Part of a small language model's weights: no biases in attention or MLP.
MLP neurons of a small language model. Each row is named by its layer, matrix (up: input weights) and neuron, and shows model dimensions 0-127. Each number is 128 + 32 x the weight over its row's rms, rounded and kept within 0 to 255.
After each neuron's rows, "fires after" lists the tokens most often just before its 100 highest values on Wikipedia text that the model never trained on. A number after a token or word is its count.

L8.up212 [131 119 146 181 133  70 130 200 159 107  74 133 165 149 113 132 118  80 147 116 177  89 173  63  63 110 132  83 125 113 101 107 144 141 141  87 146 125  93 173 125 137 145 201 178 130 136 118  93 136 101  51 106 135 123 111  86 144  52  75 140 125 126 129 111 162 124  84 113 126 186  78 127 151 145  71  92 197 135  81  82 137 114 125 135 144 125 134 193 162 156 108 235 139 112 105 159 113  92 121 133 107 123 178 116 158 134 145 176 123 150 141  89 154 120 134  53 131 148  63 112 183 105 152 140 159 146 135]
fires after: " M" 15, " m" 13, "ud" 10, "stit" 7, " sp" 7, "em" 6

L7.up436 [170 140  35 159 156  96  92  98 138  95 124 130  77 129 148 110 100 173 165 136 169  84 129 136 123 187 111 183 169 114 122 102 135 115 135 107 147 119 171 121 142 144 190 146 156 158  86  78 119 104 144 174 100 150 118 121 113 221 116 122  94  86 156 174 116 149 123 131 111 132  86 147 106 179  99 146 137  91 136  72 152 121  95  91 171 172  97 174 131 159 115 124 132 106  95 116 150 163 122 115 175 108 231 115 172  76 153 166 108 112 115 125 146 134 156 133 103 163 132 178  59 171  86 100  90 141 168 144]
fires after: " |" 30, "|" 12, "–" 8, " (" 7

L3.up460 [ 83 163 116 106 178 105 146 167 133 125 140 121 154 109 107 160 142 104 179 112 164 152 139 156  78  90 201 127  89 121 153 142 188  75 114 122 163  56 135 190 205 127 115  30 138 126 125 120  88 157 132 106  98 129 182 147 127 145 118 133 151 121 122 115 144 127 150 105  94  68 100  94 134 121 116 121  88 138 133 118 113 127 145 111 139 128 202  81  80  68 149  64 121 164 175 122 123 105 110 110 111 186 117 128 130 147 150  96  68 140 116 112 137 174 147 118 138 174 129 124 163  56  87 138 126  80 138 120]
fires after: "A" 25, "E" 16, "O" 13, "C" 6, "S" 6

L3.up395 [149 129  92 162 109 121 166 132 122 123 203 111 156 135  73 109 106 122 114  96 185 131 206 131 153 167 128 101 129 117  79 154 124 125 113 102 132  39 104 143 120 137 141 106 163 185 106  94 151 157 137 186 120 173 104 151 153 134 119 121 130 161 148 152 137 207 141 133 114 123 182  98  96 212 137 121  83  84 151 154 185 164  97 174 129 120 183 158 101 117  95 107 190 130 131 131 100 111  92 170 131 113 170 163 141 124 105 116 117 154 106 143 117 167 156 132 113 158  51 194  75 109 106 135 147 190 153 113]
fires after: "b" 15, "el" 10, "he" 8, "on" 8, "che" 6, "orn" 6

L3.up458 [ 70 135  92 135 119 126 158 118 111 124 136 136 108 116 134 172 114 170 103 103 129 137 146 111  95 114 104 136 133 107  81 114 155 126 162  69 109 136 149 111 127 186  59  88 153 115 122 181 126 131 125 130 125  77 114 173 122 134 125 119 113 156 194 163 139 117 172  94 112 139 134  93  69 165 126  84  97  57  92 147  41  98 167 109  79 124  91 160  85  84 130 125  96  76 166  51 121  82 124  98 154 167 126 144 158 221 143 102  75 203 104 150 147 130 127 120 114 129 121 104 117 115 133 186 160 159  85  93]
fires after: "." 29, "e" 14, "u" 6, "b" 4, "a" 4

L3.up342 [141  49 184 137 132 146  86 164 128 216 132 112 116 123 152 122 144 154 138 138 160 117 180 139  93 154 124  83 166 134 191  86  99 123 130 135 161 149 102 183 137 156 134 207 145 124 117 109 135 169 104 155 144 104 101 136 105 117 148 136  85 143  94 113 118  93 131 165 127 155  84 103 159 143  95  65  72  82 133  99  94 193  71  94  90 104 148 162 117 157 117  88 105 119 210 100 116 228 114 129  84 153 107 153 154  98 186  92 110 135 142 117 104 127 155 162 113 117 119 154 114 130 117 128 125 140 175 157]
fires after: " d" 17, " r" 11, " all" 11, " a" 6, "RA" 5

L6.up316 [147 115 102 191 145 105 127 100 105 128 200 161 150 142 139 162 127 130  99  90  78 108 138 122 148 144 101 144 144 147 150 116 247 124 163 135 130 104 185 100 120 115 177 139 144 145 127  86  76 148 176 119  94 142 154 111 126 145  86  94 142 153 175 161 132 167 109 120 143 121 150  97 151 165 106 150 176 118 160 112  88  78 196 182 115 130 135 102 117 136  73 134 195  69  94 129  77 129 115 128  78 172 197 204 179 119 148 126 117 154 118 137  88 173 137 193 133 137 151 201 138 100  95  95  85 124 103  83]
fires after: " T" 21, " mov" 13, "T" 9, " t" 8, " |" 6, " design" 4

L3.up140 [127 123  69 136 178 109 138 131 197  55 131  45 107 116  72 109  95 168  94  95 134 110 113  92  87 117 127 101 133 117 124 109 142 108  95  81 138 209 146 105 154  96 125 131 164 132 140 111  87 223 121  69 128 159 145  58  81 109 100  58 112 122 107 111 136 143 160 187  85 111 106 111 170 117 147  95 151 139 124 150 143 139 113 157 106 127 147 153 108 162 145 109 138 175  86 112 158 133 132 116 125 138 135 108 110 160 132  90 112 126 134 110 112 125 162 141  90 215 123 148 140 172 117 113 184 138 178  88]
fires after: " T" 19, " E" 14, " bus" 11, " Soc" 6, " Sc" 5

L7.up246 [152 101 138 146 122 116 172 118 100  77 100 122 160 103 128 157 148 130 132  82 173 140 118 117 160 157  60 108 181 133 125  99  70 103 161 118 118 148 154 151  97 126 195  80  97  99  67 114 133  85 145 105 152 135 143 102 158 204 128 100 135 202 170 125 136  54 209 127  93 144 179 120 135 151 129 140 129 141 114 127 107 127 143  79 124 105 141 116 100 128 158 109  93 120 169  97  78 156  91 188 108 133 146 182 160 113 119 143 122 123 136 158 105  86 110 119 108 142 131 130 146 133  52 140 100 133  98 150]
fires after: " |" 25, " int" 12, " part" 10, " G" 6, " d" 5

L3.up410 [202 126  58 144 127 139 104  80  85 170 146 146 177  70  87  90 103 166 100 144 104 161 135 153 107 102 134 108 141 126 127 123 118 147  89  85 139 136 116 147 120 163 119  87 171 181 123 155 115 144 143 149 159  98 122 164 103 154 161 162 104  92 176 156  63 108 107 141 124 107 127  76 111 119 139 139 179 154 137  87 110  64 131 141 121 143 159  45 117 155 165 146 163  84 146 195 122 140  95 161 102 144 168 151 167 100 103 132 100 138 108 103  96 146 141  99 122 170  84 130 103 146  46  90 136 102  97 147]
fires after: "|" 51, "ri" 7, " w" 6, " Se" 4, "gr" 4

L3.up96 [130  84  96 144 135  78 100 171  82  89 165 164  77  56  86 154 122  60 105 141 160 113 197 153 103 138 149 180 140 180  85 132 126 147 104  92 130 161 132 176 107  98  83 121 170 124 118 131 157 122 134 115 187 138 136 129 131 147 132  79 102 139 141  94 134 123 205 147 102 113 154 129 120 150 101 157  95 137 151 153  98 168 130 126  85 111 124 146  72 125 162 155 157 121  97  86 201 108  72 101  98 198  98 122 139 163 114  96 142 119 162 184  56 105  83  74 197 160 100 144 106  98  75 113 133 154 118 163]
fires after: " K" 17, " ch" 14, " Z" 8, " B" 7, "ry" 7, " h" 6

L3.up566 [164  35 127 131  75  79 116 105  99  59  71 114 134 119 135  59 123 117 149 165 115 137  85 128 104  85 135  29 132 133  81 114 106 135  89  93 111  69 130 192 134 205 110  69 134 141  78 196 160 131 146 157 140 110 153 136 139 144 105 141 162 114 134 154 143 140 164 105 118 131 166 111 142 148 160 157 105  95 156 140 145 148 132 133 169 152 100 120 187 127 130 101 131 122 121 116 149 116 122 113 136 174 148 103 104 150 137 193  88 149  74 124  78 109 158  84 160 145 135 160 185 109 155 132 138  76  96 147]
fires after: "o" 15, "f" 13, "e" 9, "le" 7, "u" 4, "w" 4

L8.up145 [142  48 120 180 134 142 138 126 107  73 109 125 159 150  86 135 117  85 140  68  78 117 135 115  86 114  43 125 129 204 124  49 163 165 126 133  95  83 133 126 148 114 159 185 166 116 150 139 116 127 157 159 112 115 203  88 115 105 101  96 142 100  92 150 134 134 128  97  74 120  81 137 158 185  99 126 128 106 121 156 105 148  63 127  74 126 148 153 206 117 105 147 111 145 150 157  86 136 144 115 170 174 144 170 120 149 128 126  55 137 130 107 155 108 184 197 141 139 136 119  72 127  80 160  61 134 140 165]
fires after: " |" 24, "–" 15, "|" 10, " part" 5, "arl" 5

L3.up183 [ 82  94  78 163  86 119  72 104  87 152 107 140 141  75 133 125 117 147  93  83 114 118 173 162 130 111  89  76 112 130 116 140  93 110 159 106 157 138 158 114 111  96 201 100 153 150  75 109 104 122 132 162 156 119 103  92  35 156  89 176 144 130 177 168 122 136 142 107 117 128 106 133 209 190 124 124 124 145 140 141 146 105 132 129 123 115 110 131  97  97  96 144 100 120 168 136 127 146 113 155 122 107 183 123 126 134 158 138 140 150  81 163  63  94 101 158  99 139  87 156 127 155  57 120 137 155 112 146]
fires after: " |" 80, " B" 4

L8.up147 [140 134 124 103 126 123  37 123 126 125 201 133 114 137 157 108 139 143 107  92 163  86 181 116  86  86 173 103 153 151 107 146  62 136 146 139  96 160 103 146 135 118 123 128 188 162  93 167 185 104 199  77 176 123 126 132  86 163 162 135 119 116 165 164 135 199 143 155 147  85 176 185 145 117 159 114 167 136 161 103 109 160 173 122  82 150 211 172  97 139 150  62 135  74 141  94  96 171 151 128 132 154 119 153 118 127  97  99  73 188 139 107 110  38 163 138 116 139 165 165  93 171 131 131 134 133  98 147]
fires after: " F" 31, " f" 24, " in" 5, " P" 4

L3.up144 [118 125  86 113 152 134 111 100 155 116 179 104 164 127 139 174 133  77 163  57 175 150 202 162  72 129 112  87 133  91 150  83 102  98 152 128 170  99 141 162 170 116 120  51 162 116  83 118 178 120 145 151 122 110 131  93 142 196 135 114 224 115 186 144 142 117 122 122 115 188 118 135 142 156 106  87  65 139 157 110 171 126  85 110 172 118 151 104 101  69 108  60 119  88 146  77  92 159 126 195 118  93 218 121 161 142 131 140 100 143 124 167 106 127 157 134 153 161 130 148 106 135  90 150 109 122 108 199]
fires after: " O" 27, " F" 8, " H" 7, " N" 5, " G" 5, "L" 5

L6.up335 [193 110 136 139 136  89 140 161 137 127 174 166 103 172 105 103 138 157 176  95 100  96 152 118 153 169 115 138 116 203 145 146 120  98 119 120 156 118 138 101 113 135 143 125 148 110  45 165 175 120 158  96 126  92 151  98 158 133 164 117 181 136 172 135 128 157 136 136  41 117 122 114 110 166  98 124 145 127 160 106 159  62 160 179 156 135 152 108 131 126 128 122 144  85  99  94 121  81 136 118 180 137 231 136 129 121  44 101 125 164 147 155 135  90 116 134  95 121 113 126 117 144 101 121 117 169  85  76]
fires after: " f" 33, " t" 14, "F" 7, " F" 6, " l" 4

L3.up360 [163  90 113 208 138 103 150  88 179 168 138 111  93 148  81 104 101 104 172 178 172 120 117 137 154 118 159 152 125  98 137 152 146 147 124 139 131  58 172 152 140 132 122  93 107 147 147 169 150 148  90 106 203 152 149 122  95 106 179 117 132 137  96 143 126 144 204 178 111 132  86 104  96 134 112 163 129 128  63  85  63 107 200 113 144 150 102 154  94 142 218 107 134  57 100 135 150 124 104 193 135 145 140 166 135 116  61 135  74  97 116 139  42 185 152 169 108 133  82 130 143 114 157 122 146 143 115 157]
fires after: "o" 31, "t" 16, " se" 6, "ot" 6, " are" 6

L3.up638 [190 153 161 108  88  91 157  86 111 100  93  94 198 122 130  95 139 119  84 103  93 124 110 157 127 169 119 123 138 180 163 100 153 107 193 153 139 182 146 134 156 108 116 185 118 141 106 139 114 179 125 107 155 162 121 171 119 156 154 164 135 144 105 150  52 164 178  88 164 172 125  98 107 168 154  83  86  55  18 145 106  56 108 119 107 138  87 146 131 172 125 138 125  74 132  84 157 159  81 131 112 183 110 134 144 132 131 119 118 144 128 140 112 108 124 168 142 135 140 169 117 153 130 127 130 183 114 155]
fires after: "\n" 19, " \"" 10, " (" 7, " of" 7, "==" 7, " the" 7

L3.up339 [137 177 141 157 116 121 100 137 141  87  94 107  51 130 145 100 131 165 130  68  99 148 156  56 123 152  85 101 173  97  97 111 109 107 160 122 180  87 129  96 136 120 139 145 142 118  94 165  69 149 164 121  90 136 140 141 147 154 150 137 114 120 207  77 127 164  79 144 131 154 117 166  90 154 109 174 148 127 147 115 159  68 172 120 165 108  79 145 100 122 133 104 148 113 163 125 119 142 140 129 181 154 158 178 114  63 172  89 130 182  99 126 104 112 155 191 133 144 177  91  73 126 136 132 105 119  78 196]
fires after: "el" 13, "on" 10, " Col" 10, "re" 7, " Le" 6, " May" 4

L3.up452 [114 124 104 144 178  81  87 222 118 104 139  95 162  73 129 160 148 200 110  55 159 121 115  86  96 141 139 164 116 129 127 109 122  88  90 167 153 119 149  96 176 109 131 138 114 114 177  88 115 190 195 105 145 160 107 103  75 110 155 175 133 112 155 142 152 123 137 152 150 142 109  91 141 172 142 133 123 122 120 137 180 168 108 145  71 128 151 131 147  98 106 111 133  86 107 177  98 135 136 114  74 146 148 198 149  87 147 133  99 149 133 149 136  73 123 137 114 173 116 116 147 137 134  70 130 138 184 134]
fires after: "R" 19, " Mar" 18, "ell" 8, "ad" 5, "ull" 5, " |" 5

L8.up452 [142  89 111 167 118 125  69 101 115 131 116  95 137 114 133 162 150 177  67 116 145 138 179 163 114 147 112 135 150  96  87 108 164  97 134 118 169 146 163  89 157 120 126 118 179 154 136 143 182 134 135 146 155 165 113  70 146 168  78  91  96 166 166  99 102 115 138 112 116 117 143 142 178 179  77 185  92 147 162 108 158 170 180  86 133 160  98 177 189 124 171 140 131 158 125  52 103 142  56 121 132 126 148 132 134 162 138  65 146 140 117 162 193 170 109 163  93 115  83 153 157 138  85 178 178 148 106 176]
fires after: " S" 20, "el" 11, "b" 10, "on" 8, "ly" 6, " s" 5

L3.up584 [ 93 182 158 176 157  31 131 188 124 133 164 118 160 125 144 135 118 131 141  87 132 165 145  96  78 109 151  55 108 116 182 117 146 171 165 130 169 133  87 128 146 142 164 136 149 140 120 121 117 166 124  96  97 148 133  57 140 182  88 120 110 102 183 128 108 127 131  80 127  95 152 192 132 131 163  79 224 186 113  98 147 108  96 121  98 104 140 116 140 130 135  94 151 117 175 152 130 174 150 123 146 118 177 173 149 121 169  99 100  95 128 140 159 168 124  78  67  84 149  80 136 164 137 187 123 126 141 156]
fires after: " M" 20, "C" 16, "iss" 8, "M" 6

L3.up181 [139 112 145 134 135  76 112 127 109  88 142  94 169  96  55  94 156 138 117 128 115 131  98 121 167  58 119  97 157  98  98 128  93  94 148 138 151 159 174  34 117 113 118  83 152 138 102  97 125  91 164 142 193 140 182 139  98 117 120 101 101 190  79 151 138 120  69 125 114 141 181  95 124 145 142 103 137 145  45 143 174 117  89 139 176 115  74 117 131  95 127  71 145 125 154 157  58 109  93 123 110 118 196 135 101 109 132 129 163  85 149 141 116 139 124  58 125 123 157 134  66 100 119 158 191 135 111 166]
fires after: " P" 13, "f" 12, " H" 11, "o" 9, "port" 7, "ch" 5